From a checkpoint of a small transformer trained on Wikipedia: 8667 steps.
MLP neurons of a small language model. Each row is named by its layer, matrix (down: output weights) and neuron, and shows model dimensions 32-159. Each number is 200 + 30 x the weight over its row's rms, rounded and kept within 0 to 999. A neuron's up and down rows have the sign that makes its largest values positive.
After each neuron's rows, "fires before" lists the tokens most often just after its 100 highest values on Wikipedia text that the model never trained on.

L5.down43,219,237,231,159,169,196,177,262,227,157,202,205,219,182,163,159,192,261,272,134,194,208,208,148,181,161,190,194,209,198,225,269,243,228,204,211,218,218,196,195,190,175,148,186,189,232,247,200,252,193,134,214,211,150,220,147,207,185,208,151,165,208,204,192,222,188,190,199,210,237,205,228,188,209,190,192,196,229,203,209,179,188,166,205,192,217,161,201,157,183,184,191,159,156,200,191,179,205,204,184,207,133,173,139,207,240,242,253,208,231,238,190,211,202,173,227,218,192,234,220,178,227,223,228,223,212,147,268
fires before: "\n", " to", " that", " for", " by", " a"

L3.down443,239,225,186,207,204,203,209,227,200,173,200,244,194,211,191,279,226,213,194,141,231,161,176,147,186,184,201,209,238,159,220,196,222,203,209,133,178,258,239,246,202,187,253,193,162,240,243,287,190,173,171,235,143,179,234,217,189,237,198,180,235,208,170,174,172,170,161,219,135,221,219,253,225,199,199,247,231,167,182,228,182,218,207,211,228,179,254,192,184,210,236,182,188,220,223,195,195,252,194,214,173,184,157,249,201,214,191,191,213,199,226,219,247,147,151,220,147,235,202,165,125,225,158,195,221,215,198,166
fires before: "\n", "or", ".", "to"

L7.down60,156,161,184,131,237,225,208,219,157,187,183,194,202,210,163,245,211,200,208,161,197,214,214,215,176,131,174,184,150,191,201,214,159,193,201,202,202,146,221,170,166,124,228,153,261,219,243,182,182,196,222,205,217,231,195,197,184,248,203,177,195,209,163,171,228,215,206,198,227,189,181,165,181,171,225,212,182,204,210,195,185,150,206,197,205,205,219,191,212,199,177,265,235,224,249,175,153,205,223,138,201,205,218,182,189,169,251,181,189,196,246,201,157,238,242,208,241,186,221,203,188,185,222,198,220,231,157,170
fires before: " |", ",", "ill"

L10.down86,157,198,234,196,223,180,221,223,246,259,214,171,152,229,203,170,209,202,166,162,180,175,181,189,235,208,179,177,242,239,182,245,203,179,190,205,220,202,202,109,192,194,210,211,252,199,151,174,246,238,201,199,202,241,164,195,211,185,213,209,238,159,237,180,173,230,160,185,159,216,165,150,206,154,250,204,259,232,231,203,175,157,152,177,215,263,192,179,147,258,198,249,187,174,161,209,237,221,216,224,220,185,251,217,192,213,277,220,222,181,217,202,202,251,222,182,218,193,197,189,180,231,164,198,150,206,197,195
fires before: " |", " the", "ard"

L10.down286,189,230,208,196,159,182,227,230,210,148,266,179,197,234,153,251,205,176,208,197,218,256,258,218,190,195,247,220,225,219,210,199,167,233,183,200,239,193,157,212,154,248,234,208,256,256,184,179,235,178,261,160,258,231,215,203,233,195,232,225,170,191,232,146,182,193,164,207,237,196,201,226,183,232,178,224,189,172,216,242,186,224,212,241,157,207,260,241,237,200,207,172,225,231,200,194,142,210,213,218,181,156,237,120,153,197,199,210,153,208,248,167,189,162,225,198,185,214,154,201,164,217,177,210,153,184,220,190
fires before: " |"

L5.down179,194,142,175,172,190,172,198,240,153,188,186,192,231,175,185,212,180,231,209,198,258,195,165,181,166,225,192,179,171,181,212,227,192,177,197,250,224,232,234,223,183,160,231,177,162,173,219,167,153,166,222,195,219,183,224,206,182,209,213,150,209,179,162,218,265,260,204,146,166,233,135,170,182,192,159,184,151,209,187,200,211,220,194,172,263,198,210,224,177,234,236,167,252,158,145,189,208,228,236,212,197,215,211,197,207,203,207,173,206,214,213,178,216,176,230,213,201,175,229,211,208,208,219,139,204,159,168,199
fires before: "\n", "oice"

L7.down411,228,209,179,185,222,148,182,158,205,197,204,222,266,183,250,238,204,213,179,184,245,201,227,221,213,197,284,261,221,198,218,150,224,135,230,206,190,241,213,192,192,229,209,183,190,199,175,203,157,216,181,198,173,232,166,232,232,162,200,186,247,163,209,229,199,211,194,182,205,240,234,221,232,214,230,239,201,222,234,183,240,176,180,205,180,227,203,202,271,211,194,213,195,132,134,202,192,158,216,170,190,193,179,168,159,255,175,155,135,175,178,170,192,195,212,145,262,188,149,277,242,206,160,194,237,207,208,173
fires before: "\n", "."

L10.down461,172,206,178,244,210,125,149,195,188,264,162,207,188,236,244,217,209,167,223,234,208,237,236,210,181,215,157,223,210,246,217,208,264,175,190,223,244,219,219,195,193,245,183,235,189,244,233,218,171,207,223,199,168,220,162,233,191,219,172,211,226,209,162,203,209,198,217,157,191,211,180,198,183,236,217,199,238,195,174,172,153,176,221,187,195,229,194,174,244,246,224,255,227,195,190,147,176,176,189,190,161,223,155,167,153,200,156,165,196,189,165,197,178,209,204,205,196,123,213,217,149,217,164,221,239,177,169,229
fires before: "W", "N", "E", "."

L10.down9,169,225,194,178,176,213,240,189,195,248,255,258,159,175,193,208,212,243,216,219,142,237,221,191,210,181,186,182,222,197,220,211,194,186,156,238,230,226,150,189,172,181,199,184,172,114,180,238,257,209,182,227,157,219,159,199,214,189,185,228,192,194,182,209,211,239,189,194,225,257,199,166,195,189,223,184,208,154,254,175,207,229,194,224,198,193,166,212,167,161,185,244,200,263,182,221,258,181,137,226,204,263,218,170,207,238,232,240,257,181,213,193,220,148,241,155,186,186,223,189,177,188,191,224,201,214,253,144
fires before: "-", "|", "\n"

L5.down432,235,210,221,193,224,207,187,241,209,186,196,153,198,232,217,165,218,212,152,212,203,208,233,262,201,193,193,194,99,187,157,157,200,204,226,180,163,203,201,198,214,234,288,169,183,211,230,254,188,223,157,213,189,194,221,152,239,193,178,164,232,246,169,223,213,168,198,174,192,202,181,192,230,158,235,255,218,198,216,203,125,120,204,232,211,235,211,220,239,177,217,233,232,194,265,185,165,196,207,234,189,144,182,200,171,187,172,187,206,205,169,182,185,191,133,217,172,225,228,186,200,190,240,185,122,227,156,251
fires before: "==", "=", "===", "|", "M"

L3.down95,239,211,217,125,167,260,178,216,232,159,257,178,275,136,174,181,180,185,160,199,233,195,185,138,192,205,291,202,185,162,192,153,190,187,203,190,214,198,158,206,208,212,158,164,212,164,212,210,227,194,211,179,200,198,249,209,212,204,258,202,215,221,234,171,251,239,193,236,221,153,239,190,209,172,144,192,212,239,194,218,218,231,173,233,218,159,231,196,193,178,164,196,249,211,200,166,149,195,150,154,172,207,277,243,216,165,221,182,211,181,210,155,169,197,196,208,249,195,169,182,195,156,197,235,181,172,174,214
fires before: "\n"

L10.down14,169,181,186,173,228,218,224,200,214,236,190,157,157,180,208,170,227,207,203,190,212,214,215,215,227,194,198,151,176,213,185,239,245,204,208,215,180,184,169,281,174,266,238,182,203,219,247,229,190,236,286,233,225,231,169,223,225,145,224,140,177,186,249,189,211,197,163,188,183,178,275,168,233,227,204,220,172,173,161,169,167,261,211,205,188,160,175,253,232,138,209,233,247,147,207,158,229,187,152,148,237,207,215,213,210,189,206,226,198,258,274,216,185,179,227,214,224,213,215,191,230,221,188,219,221,204,235,209
fires before: "\n", ".", " (", "um", "ama"

L8.down350,212,139,184,197,206,249,178,204,195,245,253,233,186,228,195,232,238,228,177,219,209,220,213,244,194,178,153,185,216,209,202,206,188,195,232,144,221,203,209,175,238,244,122,231,254,195,230,185,208,206,186,213,218,233,189,177,250,217,244,174,208,143,216,194,204,205,224,204,187,205,155,184,263,223,124,202,179,271,162,193,184,204,249,123,204,213,194,221,129,171,206,158,184,238,217,160,190,182,225,230,164,197,199,218,234,205,194,249,208,176,226,174,200,220,192,191,149,175,211,202,185,194,186,199,167,216,190,229
fires before: "\n", " 0", " 2", " ", " 3"

L2.down324,202,208,230,200,202,211,220,177,203,189,191,232,216,242,215,187,246,216,212,194,147,186,214,222,272,227,243,179,222,172,209,134,194,232,195,245,130,179,194,213,198,180,180,191,210,127,209,182,188,240,223,187,214,207,194,252,254,243,204,255,245,165,213,205,195,172,235,248,166,182,188,217,178,187,198,213,186,218,237,217,237,202,185,129,225,143,240,225,164,168,203,153,199,245,238,236,187,210,191,238,178,208,281,223,261,239,177,191,220,224,223,166,229,168,204,190,188,246,225,218,171,162,208,222,225,203,203,247
fires before: " |", ",", " City", " in", " and", "shire"

L5.down335,178,225,162,198,168,179,194,199,170,170,261,201,203,239,259,188,210,144,153,232,242,201,185,253,167,209,258,160,199,228,190,229,208,220,160,210,238,206,202,176,209,185,195,132,248,237,246,174,247,238,218,203,204,213,183,156,239,166,198,205,190,191,200,165,177,147,208,168,187,223,126,173,213,230,216,257,284,219,163,225,150,156,166,198,156,215,242,190,213,199,222,193,224,152,219,204,196,216,160,266,197,176,247,187,236,146,198,230,207,179,224,239,232,225,181,183,239,215,284,216,216,206,222,185,194,183,193,208
fires before: "\n"

L2.down157,204,218,188,269,211,210,181,275,196,189,215,212,187,175,204,185,183,262,173,192,184,185,125,239,180,191,242,181,217,182,213,147,190,139,207,242,209,247,198,188,210,147,177,179,166,276,168,207,131,149,220,244,232,202,183,160,214,216,210,153,187,182,200,191,255,176,247,194,200,202,211,249,238,175,244,207,123,178,212,215,158,195,261,175,184,171,208,212,210,190,194,173,144,231,199,165,167,210,182,245,180,209,219,180,203,219,115,220,197,185,187,216,186,165,180,168,184,192,240,221,172,251,212,219,238,164,231,204
fires before: "\n", "e", "az", "ie", "at"

L3.down370,200,201,195,242,210,217,160,206,147,227,158,180,191,211,196,170,221,228,162,234,205,196,148,167,236,217,192,230,123,175,232,190,172,215,183,265,150,199,131,178,187,200,154,225,201,219,174,259,166,126,183,179,163,163,204,190,197,171,191,162,239,183,176,226,178,176,244,198,198,200,141,167,179,219,170,138,222,213,203,175,194,189,167,248,208,156,193,219,203,184,226,215,169,176,252,171,210,118,206,251,220,249,170,240,194,163,209,196,216,175,160,216,214,165,157,252,150,194,214,155,192,181,207,240,175,224,186,177
fires before: "-", "most", "ways", "g", "one"

L3.down103,174,171,196,205,212,205,227,247,213,192,210,213,202,191,205,219,196,194,211,225,197,234,187,189,200,230,226,187,277,226,178,198,152,178,188,232,284,241,174,182,196,202,227,192,206,154,153,167,246,215,257,153,210,143,152,160,210,210,177,232,202,122,206,242,160,161,186,204,203,182,221,181,173,182,182,144,191,222,198,232,190,177,208,206,155,161,193,288,235,235,137,192,212,213,198,265,191,180,221,235,232,158,190,210,231,216,178,198,183,207,248,195,273,255,205,149,225,167,239,185,218,186,189,212,223,216,259,218
fires before: " |", "s", "ond"

L10.down283,180,223,190,163,284,201,214,153,243,233,187,174,217,190,167,178,220,200,203,187,199,124,194,190,170,183,151,219,190,231,198,189,186,118,240,134,190,211,147,261,196,264,182,228,212,221,182,225,227,206,211,245,228,235,209,227,163,193,243,201,190,151,156,166,239,154,215,246,195,212,189,202,161,199,181,205,199,217,203,184,152,238,188,154,210,192,186,201,228,181,231,220,200,239,201,154,194,210,188,187,174,221,167,191,227,223,252,173,207,228,197,189,245,149,165,212,188,201,204,271,224,175,250,242,243,217,212,227
fires before: " the", " its", " which", " 5", " his"

L7.down133,156,204,198,186,202,189,176,194,205,142,186,145,206,256,203,164,196,211,244,206,203,183,247,205,160,210,180,214,151,208,164,193,185,211,223,214,238,178,194,209,238,197,187,189,224,184,194,222,200,210,231,232,179,222,173,199,196,178,212,199,155,171,168,179,158,171,244,133,173,154,173,190,241,171,240,231,212,203,146,214,239,157,129,258,177,181,200,194,175,229,194,222,178,201,162,197,134,219,161,189,225,182,174,243,194,283,224,236,204,193,175,228,214,151,167,177,135,190,179,152,208,210,232,207,176,182,189,189
fires before: "\n", "ore", "s", "eh"